config.toml
num_attention_heads = 2
head_dim = 64
norm = "rmsnorm"
norm_place = "pre"
rope_theta = 4340.0
attn_scale = 0.125
lr_mult_down = 0.7
max_seq_len = 2048
doc_mask = false
z_loss = 1e-05
train_tokens = 199900000
MLP neurons of a small language model. Each row is named by its layer, matrix (gate and up: input weights; down: output weights) and neuron, and shows model dimensions 16-111. Each number is 200 + 40 x the weight over its row's rms, rounded and kept within 0 to 999. A neuron's up and down rows have the sign that makes its largest values positive.
After each neuron's rows, "fires before" lists the tokens most often just after its 100 highest values on Wikipedia text that the model never trained on.

L8.gate334,188,211,210,214,109,102,246,155,185,162,142,214,219,135,189,203,216,188,170,132,177,220,266,177,197,185,199,249,226,139,243,262,157,233,174,194,210,248,116,168,202,162,128,219,234,128,218,175,178,218,202,160,199,230,245,184,205,198,200,210,197,203,127,199,228,158,154,242,196,189,209,218,222,202,227,261,172,146,218,221,258,263,215,226,213,164,242,153,197,277,175,238,223,117,304,151
L8.up334,135,254,191,259,180,214,223,184,181,169,197,260,181,196,265,173,97,245,205,183,256,206,208,257,211,190,142,237,215,218,141,227,164,223,175,215,171,202,182,151,138,79,223,159,206,273,165,166,222,221,239,165,269,216,103,172,136,223,114,182,191,205,227,221,183,213,255,201,156,206,263,189,165,185,263,189,227,131,237,189,211,270,154,151,110,222,189,214,190,210,215,177,167,197,221,168
L8.down334,210,146,223,176,166,220,129,266,243,88,196,180,171,119,213,128,187,156,244,200,230,138,203,189,194,181,208,163,195,182,245,287,153,215,212,252,167,225,190,191,224,180,127,245,157,201,224,195,212,188,176,142,150,239,217,149,225,194,185,222,267,224,199,175,221,112,218,186,192,178,245,227,288,228,217,305,204,165,142,152,242,206,182,190,201,155,256,209,178,242,211,166,209,182,155,118
fires before: " |", "\n"

L4.gate95,128,100,212,227,176,151,208,205,171,262,200,177,170,147,219,256,209,173,215,129,164,201,235,181,133,258,167,249,168,156,173,189,199,190,204,154,142,197,182,236,191,135,170,195,229,185,143,204,149,233,257,217,196,227,170,190,119,181,103,256,200,162,240,226,157,225,202,126,167,117,193,307,216,200,68,229,144,229,152,179,179,251,190,192,268,259,151,195,241,291,237,248,178,188,203,185
L4.up95,155,123,194,196,189,118,253,192,91,166,201,198,198,218,213,223,197,166,200,132,189,183,237,134,120,194,167,198,129,213,196,248,187,186,211,131,188,228,181,254,222,139,160,200,204,203,160,218,190,216,260,193,178,252,203,215,178,134,84,230,219,189,195,271,127,233,196,175,145,112,186,242,237,161,94,262,251,175,209,226,201,215,172,166,166,203,123,132,211,279,206,175,136,174,218,214
L4.down95,139,200,144,245,204,242,150,233,218,201,179,190,177,239,184,171,230,164,254,135,185,200,237,197,190,249,246,266,207,241,178,177,232,199,154,204,156,236,174,198,188,134,263,152,228,176,182,246,171,288,223,208,160,275,126,206,174,213,144,255,226,195,243,272,182,155,225,168,173,140,215,241,167,256,128,238,231,182,158,167,173,261,208,201,279,235,229,231,252,234,176,234,169,148,236,185
fires before: ",", ".", " |", "s", ":", "–"

L5.gate329,178,163,142,157,250,198,166,249,248,129,260,216,179,217,198,226,187,194,259,237,152,217,238,149,161,197,197,213,214,204,177,221,133,257,203,255,229,130,136,140,133,131,137,212,210,184,227,191,186,237,191,198,183,238,231,151,195,159,242,190,209,220,149,214,205,280,173,82,201,219,224,134,177,172,160,202,178,230,275,195,154,154,194,193,249,206,141,170,189,280,238,144,172,134,196,255
L5.up329,142,161,111,166,214,193,197,212,214,176,262,202,171,207,148,209,239,169,223,113,152,218,224,195,199,154,138,184,224,242,193,161,94,189,238,215,258,186,255,158,134,159,151,258,182,148,209,189,207,191,190,196,175,214,183,103,209,209,217,181,204,194,197,253,194,180,214,148,229,212,164,176,196,102,152,251,223,196,237,206,217,173,173,207,255,143,188,112,211,260,257,250,154,176,172,257
L5.down329,256,219,254,191,166,179,171,118,187,188,202,241,159,138,210,184,217,267,137,220,210,178,188,173,188,147,167,187,179,232,209,209,256,284,163,170,222,235,173,264,236,169,162,269,203,278,205,176,168,184,183,255,150,165,235,224,175,253,173,150,239,225,210,254,256,236,204,90,122,223,206,204,176,242,197,159,233,179,167,167,244,165,277,172,117,237,244,220,182,168,201,240,277,129,224,210
fires before: " -", " Al", " Celtic", " Lin"

L8.gate402,256,183,244,213,192,200,176,211,269,210,173,122,186,151,149,213,228,275,166,168,183,151,193,235,216,144,186,252,221,154,190,182,232,172,228,256,215,240,161,226,129,187,169,218,199,160,206,240,193,185,203,199,242,197,274,191,176,177,172,263,232,154,156,190,190,212,206,243,238,152,215,172,185,215,123,207,207,147,121,231,127,146,211,167,226,299,228,196,247,250,281,186,211,160,151,138
L8.up402,159,197,150,248,183,211,143,169,195,217,136,141,211,178,135,230,237,224,246,250,150,163,215,221,298,169,104,201,182,148,198,221,234,185,193,212,199,244,174,224,139,186,223,242,198,231,186,213,168,247,205,149,178,122,244,203,197,268,152,181,203,150,174,251,177,150,169,235,157,137,241,205,193,209,147,208,266,205,186,211,233,246,195,196,221,187,194,251,178,262,293,92,223,195,119,205
L8.down402,224,224,153,209,176,164,141,235,215,221,232,189,145,159,224,202,238,197,290,239,179,130,238,134,193,189,160,185,208,169,326,232,270,242,232,201,150,218,148,208,239,196,137,157,234,181,262,201,271,166,187,238,202,134,204,209,257,261,170,208,132,209,161,275,210,171,212,295,182,221,231,216,214,158,155,212,208,238,219,253,198,145,225,178,188,165,209,233,228,209,218,188,202,183,135,225
fires before: " |", " of", "–"

L13.gate143,283,209,172,203,222,130,163,180,236,224,199,191,220,222,158,183,177,240,181,181,187,156,168,196,168,236,126,219,252,196,199,217,159,213,171,240,152,220,143,182,170,241,213,195,217,188,134,192,198,222,41,135,157,171,200,227,232,160,144,191,212,199,233,218,199,198,267,211,305,222,294,175,206,249,112,196,169,222,190,215,159,306,149,221,209,231,166,186,175,240,197,242,117,168,177,169
L13.up143,203,206,193,148,231,139,190,172,189,106,176,209,223,190,173,216,211,195,231,243,139,209,162,175,214,292,172,252,218,164,187,135,235,193,214,207,221,190,261,137,239,161,186,266,273,175,150,189,228,226,201,223,194,174,199,180,154,165,171,189,175,225,232,231,176,164,179,219,273,213,196,184,311,171,210,254,132,242,182,164,263,202,103,223,221,175,235,203,220,192,209,263,179,214,222,218
L13.down143,196,168,197,212,228,291,245,160,146,184,233,195,183,198,237,250,202,212,117,201,304,146,195,156,212,154,219,146,183,219,126,204,220,239,206,200,257,203,218,211,214,201,217,132,141,240,215,276,219,192,173,217,168,255,219,268,262,150,250,154,230,230,206,226,249,217,203,218,226,206,206,169,233,239,244,136,164,239,222,202,196,203,242,175,293,193,158,283,192,241,179,166,208,183,156,222
fires before: " (", ")", " born", " a", " the", " an"

L10.gate353,198,165,136,168,266,182,167,248,173,174,141,222,158,122,161,190,202,143,164,188,205,143,197,244,169,123,249,244,220,172,208,179,159,192,156,275,218,240,180,218,256,175,239,213,216,187,183,156,231,167,153,200,211,184,163,251,195,126,161,279,249,146,219,142,168,180,216,214,331,123,279,207,236,240,175,187,147,191,202,152,233,241,171,195,197,188,208,142,175,259,262,220,128,119,251,211
L10.up353,271,171,170,183,128,263,189,263,209,169,229,216,223,234,184,231,172,182,229,227,181,207,186,204,205,200,165,185,117,248,157,186,219,243,196,220,223,229,226,215,114,160,119,189,213,140,221,244,211,108,255,245,204,251,242,174,151,160,153,209,201,239,162,141,122,158,271,193,183,177,183,180,226,168,159,175,236,189,166,183,150,188,250,175,222,208,167,178,201,260,229,168,229,160,108,237
L10.down353,193,235,212,236,229,195,216,218,128,185,185,170,226,171,217,136,279,211,156,199,203,229,192,174,236,213,224,105,179,120,283,227,166,213,245,162,239,202,218,203,277,212,222,166,194,178,178,267,165,190,199,182,197,248,137,212,269,229,264,190,111,194,237,179,224,216,157,140,172,227,161,222,202,220,257,210,240,134,221,184,245,127,227,234,232,141,204,193,249,136,167,233,224,272,223,194
fires before: "\n", ";", " ", " Division", "ad", " C"

L9.gate368,208,206,231,227,211,183,236,192,285,182,203,181,113,155,120,162,228,198,226,272,159,168,145,155,210,186,165,220,180,207,201,223,152,156,306,268,249,238,233,189,217,239,223,251,203,136,221,227,186,180,242,154,163,205,134,199,231,108,206,235,182,179,220,237,196,257,166,134,182,161,127,230,197,176,192,209,197,255,167,141,223,181,150,157,177,150,227,202,224,183,152,178,86,155,247,171
L9.up368,187,175,202,275,198,207,193,274,270,208,256,168,211,270,179,212,207,227,193,253,145,173,189,265,213,197,176,227,249,185,221,203,202,204,252,267,250,171,166,165,185,262,231,202,241,73,191,133,230,223,162,172,249,197,265,259,218,132,198,211,193,188,280,262,206,188,264,152,198,178,218,172,188,168,209,180,195,236,186,198,160,172,162,236,178,211,193,240,207,160,268,228,245,163,171,171
L9.down368,223,210,218,201,118,265,160,303,194,232,173,208,177,236,211,241,191,177,178,205,176,278,197,191,232,219,207,189,218,304,251,202,202,151,192,168,211,121,157,200,200,187,193,191,269,189,219,257,243,224,226,122,258,214,200,212,216,237,150,157,162,139,199,257,263,146,267,205,269,208,244,180,231,245,193,230,174,244,227,247,153,234,249,198,174,223,213,256,166,168,211,267,249,256,164,206
fires before: ".", ",", " in", " and", " (", "\n"

L5.gate312,211,228,162,229,218,226,227,189,265,173,160,231,196,188,184,189,230,185,151,186,162,183,211,220,186,198,197,252,203,226,215,212,249,155,201,161,192,194,209,277,181,154,292,242,285,204,236,194,203,227,207,234,198,254,216,226,165,192,198,184,181,182,136,253,171,191,126,266,226,183,185,188,270,234,193,169,251,129,183,107,212,248,152,182,239,143,227,92,193,209,193,212,94,195,213,226
L5.up312,230,154,222,178,226,227,153,196,202,190,197,166,221,215,263,234,272,194,114,189,244,216,219,197,239,113,213,198,152,220,201,226,115,149,272,179,196,231,262,270,207,265,207,245,197,231,195,205,161,243,203,206,255,284,165,216,199,216,252,194,204,232,185,243,220,155,161,299,196,280,114,205,198,186,202,175,262,166,136,153,193,146,225,174,188,231,178,226,225,167,168,286,259,256,215,153
L5.down312,242,355,214,193,217,179,268,272,169,194,207,215,212,109,197,211,201,218,204,169,179,158,182,258,231,230,165,239,170,199,204,141,240,262,155,202,238,202,147,156,262,132,203,179,240,154,231,217,234,118,136,170,125,143,210,266,180,192,178,185,178,244,228,159,272,197,235,245,197,144,226,257,247,220,182,188,197,205,215,175,226,200,186,173,209,239,282,159,195,238,201,234,80,154,210,229
fires before: " be", " have", " also", " not"

L5.gate186,218,287,181,256,238,222,249,192,156,175,175,202,160,187,143,165,225,211,255,169,243,77,203,227,261,156,251,180,166,235,192,211,154,125,330,254,220,214,163,129,149,248,206,224,184,191,239,223,212,192,171,245,228,180,230,216,212,186,252,200,205,187,232,186,219,188,179,187,143,201,200,288,184,178,100,219,79,215,254,226,206,214,176,205,206,155,251,175,207,236,199,245,181,238,180,221
L5.up186,249,186,241,311,208,224,233,252,205,221,137,217,168,281,231,196,276,309,247,154,233,191,236,301,211,183,165,215,178,270,172,159,152,136,214,143,183,225,159,145,177,196,218,250,184,131,175,179,217,258,184,263,230,239,233,236,219,142,219,209,146,234,199,195,204,229,178,254,234,226,233,194,180,199,207,172,139,257,236,229,204,277,234,230,196,237,237,249,262,153,223,209,218,167,247,245
L5.down186,227,183,255,102,194,166,148,222,236,203,245,253,204,214,251,230,223,142,212,224,117,232,241,210,133,215,211,298,162,187,222,197,248,214,125,227,179,199,218,187,162,182,200,169,199,277,246,260,197,191,200,222,263,227,151,245,137,210,200,183,191,192,162,147,199,239,234,157,196,156,151,186,224,185,272,188,312,244,218,176,150,188,210,177,222,220,157,269,182,156,225,167,170,197,215,233
fires before: " the", " in", " that", " to", " by", "."

L3.gate99,169,181,244,150,252,218,252,239,283,145,223,334,146,181,212,178,196,205,153,128,191,229,215,188,266,164,207,142,197,185,166,178,210,249,223,195,150,175,265,254,204,255,151,114,238,218,251,214,236,182,182,177,173,231,142,201,173,142,146,197,242,127,205,214,191,214,145,182,191,199,158,156,242,170,218,178,237,227,185,176,176,161,223,217,178,185,196,269,207,191,188,169,218,137,151,237
L3.up99,205,189,156,153,167,206,132,174,205,155,209,229,123,212,274,272,182,204,268,237,193,224,197,198,210,156,225,194,230,202,107,168,213,189,191,163,206,133,166,212,192,208,239,157,228,206,216,135,265,257,222,138,236,115,218,229,243,151,297,192,214,221,242,143,220,137,167,131,208,252,240,142,104,236,171,172,223,184,226,204,192,222,174,213,283,220,190,190,238,182,206,168,161,258,223,167
L3.down99,258,187,177,167,193,249,172,251,167,176,174,181,178,117,156,236,169,205,165,232,243,185,154,160,152,223,269,153,208,181,293,253,183,259,172,202,215,209,192,146,198,218,156,244,227,197,187,261,209,237,206,240,126,289,219,190,241,208,175,147,222,207,176,257,181,191,233,205,133,234,196,303,260,240,175,190,161,178,217,257,243,208,238,189,217,181,171,188,270,206,212,139,205,192,221,249
fires before: "\n", " The", " This", " In", " It", " He"

L13.gate109,160,281,257,187,209,199,197,197,257,240,206,188,151,197,128,134,181,233,256,165,214,158,177,129,150,164,177,101,298,185,205,271,141,217,184,168,160,192,181,233,196,215,200,124,193,192,159,279,211,195,178,199,185,200,160,279,178,173,173,246,233,244,230,259,246,135,205,234,204,158,205,163,227,231,185,240,236,279,243,218,162,169,228,182,194,226,162,214,160,205,194,242,142,207,219,166
L13.up109,245,167,159,175,183,239,203,216,239,201,187,226,170,189,186,187,229,186,244,210,142,241,232,135,167,176,191,149,205,114,195,222,252,195,210,146,165,131,209,193,266,175,220,193,214,219,192,120,266,155,164,267,187,275,227,256,182,220,111,210,205,276,216,269,218,188,192,257,220,250,195,132,218,215,177,252,189,189,186,189,158,277,256,221,182,175,224,183,256,228,190,226,200,172,183,209
L13.down109,234,265,294,178,277,176,122,114,242,167,205,212,178,228,169,146,145,186,235,254,197,210,166,226,130,187,190,170,189,161,194,217,188,173,134,184,162,213,269,273,233,200,246,162,118,233,215,215,251,212,147,182,209,194,188,192,199,155,260,146,212,188,185,192,231,229,149,191,179,193,247,178,155,128,211,273,230,223,203,146,208,263,246,197,171,218,165,198,270,226,176,276,200,146,298,182
fires before: "\n", " |", ")", " a", " is", " was"

L10.gate357,202,177,273,212,181,203,210,219,267,198,187,247,207,209,187,204,228,187,203,232,215,171,262,129,170,186,198,158,136,223,172,264,213,165,123,197,223,274,218,111,207,225,216,132,230,97,178,234,189,179,197,170,144,263,218,194,237,171,210,230,258,233,213,164,235,129,210,228,235,193,146,216,247,192,196,164,192,255,225,190,143,159,237,151,145,177,234,209,148,201,213,252,199,201,169,129
L10.up357,211,168,159,219,152,226,139,184,258,229,237,200,175,164,200,240,250,136,245,162,154,189,201,225,197,190,118,167,156,182,197,154,165,160,190,223,245,131,291,155,132,130,252,210,172,195,228,160,132,207,143,233,197,300,153,214,237,171,174,155,197,156,202,203,140,242,187,224,207,239,168,179,127,242,120,139,233,243,110,233,281,197,209,220,245,145,157,222,220,214,176,201,195,158,163,207
L10.down357,260,204,233,224,191,209,215,185,226,138,242,232,124,250,199,240,274,205,273,130,179,192,222,215,206,240,222,140,157,227,178,208,141,223,131,154,229,178,140,210,204,191,256,199,248,228,200,140,222,223,194,219,200,188,229,222,212,140,243,218,271,215,214,137,202,191,118,243,220,185,196,246,244,160,179,161,257,229,230,208,174,159,219,223,190,147,211,177,172,194,268,149,268,120,146,155
fires before: "|", "\n", " |"

L8.gate216,169,265,218,254,206,174,203,232,232,211,220,211,175,228,218,95,148,203,172,142,146,211,240,181,175,244,129,144,211,205,242,212,192,157,197,247,153,182,133,166,199,204,224,226,224,149,133,223,215,275,222,186,267,223,134,204,264,238,190,246,122,175,224,223,212,176,218,178,125,197,205,297,207,137,167,209,144,216,209,208,246,237,133,206,193,198,211,200,255,242,146,205,223,235,191,167
L8.up216,206,200,224,212,242,175,174,298,200,216,212,247,147,240,209,197,201,243,202,185,180,195,242,210,183,180,242,248,139,263,135,216,150,246,284,150,204,158,237,148,216,98,215,189,156,163,231,146,125,269,178,164,206,195,221,173,200,208,190,128,199,154,169,214,201,260,153,214,226,188,157,175,184,142,205,244,173,178,199,193,205,135,227,241,199,105,239,218,219,196,170,172,160,163,255,218
L8.down216,278,235,171,192,142,204,240,224,233,153,174,176,300,183,184,235,175,124,212,135,139,168,218,167,161,205,263,211,179,166,301,223,176,194,183,157,200,234,196,180,170,203,127,271,221,206,201,217,184,223,203,161,161,260,197,236,205,218,206,137,133,161,202,243,225,205,183,169,244,209,164,220,186,268,157,174,226,156,228,187,177,207,180,177,234,267,228,204,125,168,200,223,285,165,179,196
fires before: ".", ",", " in", " and", " with"

L9.gate274,150,207,180,190,216,156,168,180,116,257,235,219,200,175,215,138,186,191,217,144,184,140,161,144,126,187,162,157,169,195,182,220,181,282,150,198,192,253,167,174,234,208,219,205,185,246,188,226,181,195,186,187,104,161,241,255,186,200,159,76,206,196,185,180,145,124,169,192,199,142,195,154,254,202,188,190,257,174,285,184,248,225,294,143,168,184,281,279,208,261,195,151,227,191,225,149
L9.up274,155,221,121,255,232,177,193,286,208,164,166,220,191,202,181,172,229,184,254,134,159,228,264,177,191,148,184,205,214,221,199,251,161,174,227,158,232,197,222,205,193,198,189,184,224,283,155,180,159,130,212,264,162,185,138,234,79,113,158,178,198,220,197,248,177,140,167,258,202,228,166,138,256,161,220,242,227,187,174,207,189,195,263,183,220,152,215,196,141,167,217,231,269,184,146,171
L9.down274,204,230,184,174,232,204,208,168,189,243,205,240,231,242,201,259,236,160,215,182,244,132,221,199,185,231,227,153,216,153,159,155,204,236,265,142,181,255,259,182,247,250,203,157,185,220,210,142,206,203,207,142,181,222,134,156,173,175,175,173,173,231,239,221,208,228,161,126,308,171,195,186,213,165,216,226,230,289,211,230,248,212,178,213,222,172,192,241,194,212,206,241,159,252,173,227
fires before: " |", "\n"

L12.gate77,221,197,176,212,194,221,191,163,242,191,188,238,268,209,222,176,196,231,150,217,153,158,174,276,258,206,204,103,216,162,152,250,248,173,253,194,205,161,146,171,177,190,193,151,176,134,235,212,249,211,201,175,224,191,223,174,168,215,168,237,247,206,202,214,231,267,257,217,185,187,241,202,201,142,180,150,143,198,233,229,200,102,240,241,194,138,223,151,261,174,213,225,165,211,266,160
L12.up77,183,153,240,175,210,234,222,149,196,182,186,158,208,150,176,219,238,190,218,194,259,140,206,246,246,201,216,200,138,196,146,171,194,134,234,184,175,224,239,184,214,198,167,202,215,196,150,213,214,185,125,269,241,215,226,283,155,181,232,172,188,240,176,198,273,143,239,248,188,202,149,227,240,269,184,166,166,183,191,169,141,218,235,203,158,211,111,162,217,176,194,201,143,200,258,140
L12.down77,177,204,263,161,198,207,176,259,290,202,196,171,254,182,222,189,99,257,226,181,139,148,166,159,193,246,191,168,256,196,194,191,244,109,174,206,190,157,170,220,198,235,191,170,252,227,253,200,203,259,234,170,187,168,203,140,184,289,156,244,212,220,199,183,159,237,192,179,215,179,217,196,145,205,172,162,256,236,227,214,212,199,180,140,162,261,246,215,233,157,268,198,180,141,197,214
fires before: " to", " by", " on", " in", " at", " it"

L9.gate319,175,156,211,148,188,149,187,216,149,200,188,209,176,145,182,237,170,140,214,212,176,218,264,178,190,240,140,185,171,176,172,240,205,186,152,161,199,197,135,241,181,155,152,184,206,141,200,162,224,200,156,245,186,228,166,222,193,120,191,192,173,171,172,134,180,149,228,154,209,195,176,179,180,218,93,224,228,175,175,187,209,190,195,202,223,125,135,206,164,256,259,257,229,188,167,249
L9.up319,247,181,214,244,228,261,180,201,198,227,200,204,218,204,159,163,177,151,180,202,192,202,197,151,186,195,197,177,138,183,204,186,225,183,138,293,140,265,171,118,231,274,166,195,198,181,181,179,239,184,208,185,195,123,285,228,222,182,135,213,236,222,219,222,207,151,266,174,153,185,129,120,219,191,169,261,128,256,161,208,214,197,286,109,225,209,175,243,245,225,223,212,217,191,216,192
L9.down319,235,194,216,160,225,167,184,181,117,205,173,233,195,209,188,148,223,230,209,127,220,196,212,295,167,149,247,211,141,262,235,256,191,211,191,121,254,263,228,246,230,166,226,234,203,269,236,169,184,287,192,207,182,214,191,171,167,118,204,201,147,162,216,158,228,139,192,208,231,176,199,262,239,196,212,150,146,201,168,251,216,141,256,221,185,234,241,199,122,286,212,203,165,211,188,196
fires before: "\n", " |", " "

L3.gate184,195,195,235,190,156,173,248,199,219,173,202,252,153,163,218,142,201,213,196,190,183,147,124,138,245,224,148,209,204,289,168,138,214,206,255,245,160,180,159,177,196,204,119,153,193,156,148,257,219,197,251,195,239,283,231,146,250,243,195,174,183,198,221,222,217,266,230,145,214,198,236,218,183,237,252,199,158,167,213,163,199,184,167,232,222,215,200,188,236,144,206,302,323,232,206,215
L3.up184,111,142,177,172,144,186,213,181,194,137,205,222,144,183,287,217,273,175,289,232,252,202,129,168,184,178,117,189,184,244,168,172,213,218,224,183,211,229,209,168,182,249,148,205,201,195,157,249,212,192,240,155,217,149,191,203,206,121,194,192,170,242,220,175,208,173,162,166,179,223,179,231,170,197,211,185,127,220,192,226,269,217,145,164,255,229,206,183,199,239,198,200,248,211,143,192
L3.down184,193,244,222,247,129,166,196,260,182,171,202,305,189,187,194,195,146,260,187,160,147,146,205,221,227,229,217,136,193,215,277,264,203,210,152,194,207,159,250,180,174,238,235,211,129,227,244,215,254,142,256,206,205,276,178,190,212,258,215,171,229,200,218,227,236,251,222,208,147,164,229,174,210,295,226,164,245,193,195,148,172,175,257,249,118,200,217,170,238,127,273,197,252,203,200,233
fires before: "\n", " The", " He", " |"

L9.gate216,216,197,199,178,184,237,208,280,223,117,191,141,216,107,201,151,236,177,182,216,224,208,199,119,177,221,156,157,273,102,133,167,199,189,173,171,142,157,189,204,204,223,175,241,232,170,226,180,244,193,212,214,211,199,247,247,228,201,155,159,231,161,158,232,232,180,224,118,240,194,122,188,218,152,147,170,216,200,253,258,174,222,192,198,214,180,214,252,174,181,189,263,194,190,147,179
L9.up216,184,124,170,207,226,208,253,259,256,140,155,207,232,215,206,185,204,204,192,244,147,194,169,188,177,124,98,140,205,146,164,189,217,145,182,214,145,218,220,159,201,168,184,181,185,201,147,204,186,207,107,173,261,139,222,216,227,198,224,137,202,135,140,163,184,167,227,123,234,183,192,187,208,196,186,232,157,215,270,228,224,217,241,127,191,168,260,209,252,194,253,244,135,247,115,161
L9.down216,199,221,222,133,191,226,238,176,173,179,178,196,113,151,206,98,228,202,195,136,212,235,259,198,191,242,154,157,168,229,214,133,217,124,220,204,200,218,184,228,252,252,174,234,249,187,249,174,223,165,200,244,188,266,253,244,267,185,158,135,217,186,223,194,297,118,160,180,203,187,151,233,201,186,191,224,181,163,201,201,174,218,223,278,217,238,169,191,155,164,189,193,242,195,157,227
fires before: "\n", " is", "″", ")"

L2.gate198,185,204,227,134,218,207,144,209,205,189,216,244,119,126,214,245,207,232,192,203,175,189,174,154,207,177,175,170,208,134,198,172,249,227,200,174,249,184,212,226,238,252,210,171,186,211,165,125,176,228,150,161,129,239,152,203,180,164,201,202,204,127,196,177,228,189,162,205,182,200,182,236,149,263,238,290,207,148,237,133,300,138,218,262,254,161,245,218,229,234,244,227,300,241,179,175
L2.up198,163,182,184,179,245,185,233,276,264,139,194,234,115,194,98,224,181,107,236,213,176,206,215,201,154,169,206,202,209,124,189,208,213,228,213,195,228,225,274,203,239,242,164,161,93,243,255,157,165,192,272,130,155,207,205,215,189,225,237,177,256,194,193,149,211,223,182,221,127,191,140,254,241,187,191,266,199,164,164,195,245,165,214,129,195,195,247,190,228,289,257,213,225,181,135,218
L2.down198,244,198,249,217,213,220,230,226,168,193,213,312,194,106,144,144,219,168,166,141,173,184,268,214,178,192,259,166,162,247,196,145,234,239,227,160,163,196,251,223,165,191,153,177,229,134,173,222,204,192,174,160,158,245,167,258,190,101,219,186,186,189,231,237,208,171,189,213,138,204,165,236,180,257,154,204,150,202,270,143,277,152,187,191,197,154,186,245,191,196,255,164,217,231,166,178
fires before: "\n", " The", " In", " This"

L5.gate106,199,144,196,216,183,244,245,193,240,196,295,225,235,232,155,252,235,223,185,193,226,235,233,238,198,178,190,183,213,230,171,129,150,165,206,234,222,168,172,253,174,193,220,225,270,197,181,257,152,194,168,206,184,294,126,250,147,232,211,148,120,185,109,235,259,236,146,204,212,235,227,161,248,213,182,227,278,213,177,188,145,206,165,163,140,188,91,163,224,178,213,242,263,213,158,134
L5.up106,179,192,159,190,160,264,233,217,212,252,204,295,181,216,181,256,192,159,125,277,188,174,290,214,229,134,244,185,282,225,237,212,159,162,230,196,171,251,186,254,184,219,210,257,212,282,252,231,181,237,145,179,175,273,228,177,183,166,228,207,211,211,244,191,193,178,162,129,221,208,179,207,222,173,252,209,266,222,180,170,193,228,162,240,195,231,154,113,189,216,196,256,250,297,157,169
L5.down106,167,243,173,205,275,163,207,209,113,210,147,154,187,184,170,248,180,254,227,251,249,191,188,208,283,208,144,254,209,237,209,209,216,219,210,215,214,230,235,249,187,168,250,208,245,180,246,218,178,206,188,271,143,274,247,187,281,197,170,237,279,207,239,186,181,184,237,229,158,140,227,203,200,224,230,173,216,183,220,247,193,191,203,247,238,215,204,234,216,222,217,77,139,209,256,273
fires before: " \"", " have", " be", " not", " also"

L8.gate279,154,207,277,156,181,214,145,302,188,205,241,262,136,159,151,237,185,204,182,150,167,260,205,167,216,244,207,110,173,218,181,146,240,201,207,267,220,198,217,203,264,244,199,205,230,215,232,154,186,269,153,212,174,221,222,191,191,69,140,137,232,208,231,193,225,108,162,216,186,270,150,185,226,202,157,301,144,178,235,238,194,235,188,241,141,172,232,190,171,210,161,221,190,196,153,214
L8.up279,219,201,194,184,237,258,143,169,167,191,148,256,241,195,147,210,296,230,213,187,245,166,206,215,187,228,222,174,198,195,177,182,220,173,186,259,194,143,163,203,205,154,161,253,232,200,244,182,136,159,193,182,119,137,197,140,145,215,152,184,205,162,173,188,223,124,201,281,214,210,178,171,272,136,173,250,129,210,149,184,225,192,263,263,224,181,207,183,126,226,198,197,220,200,121,180
L8.down279,253,166,169,227,202,202,202,200,301,185,186,245,186,144,203,178,252,229,164,245,197,132,280,213,132,188,277,206,148,216,229,224,196,151,207,154,154,187,221,213,139,192,199,246,199,123,205,170,205,192,202,186,199,138,230,263,195,142,238,210,176,177,139,166,235,216,281,228,150,165,203,202,162,253,131,165,155,228,227,197,262,226,222,189,208,228,229,298,180,147,249,247,179,114,183,241
fires before: "\n", "-", "\""

L9.gate18,285,162,274,189,218,188,209,143,246,241,236,149,255,183,191,203,140,196,154,240,199,174,221,191,205,280,137,175,225,166,190,214,193,168,273,162,173,256,226,192,218,210,182,182,163,172,198,271,157,206,170,167,229,250,215,218,233,192,158,216,190,189,139,148,214,224,171,228,168,137,123,215,196,193,261,224,220,146,171,181,191,162,147,248,225,227,182,176,218,215,230,211,243,174,215,186
L9.up18,156,246,254,209,179,142,173,156,179,180,161,184,257,129,194,213,184,212,194,234,172,231,187,225,325,243,142,230,209,235,258,214,214,190,169,261,102,222,189,219,252,162,253,204,140,220,152,248,264,189,185,201,261,140,186,194,208,227,172,163,184,189,198,246,147,204,207,188,159,200,171,155,266,177,216,223,142,171,98,251,247,237,218,194,154,155,179,117,189,116,248,212,228,170,161,186
L9.down18,159,144,250,227,294,108,168,165,139,201,201,186,215,148,272,222,175,216,161,215,234,146,197,220,262,210,207,184,214,194,244,229,175,207,200,152,118,282,211,216,218,193,241,211,200,138,65,234,217,197,247,157,191,168,274,200,202,219,153,212,221,247,280,160,218,198,213,228,207,178,231,259,323,191,260,263,234,158,185,172,193,162,251,235,193,180,179,164,246,184,194,208,191,237,199,196
fires before: " |", ":", "th"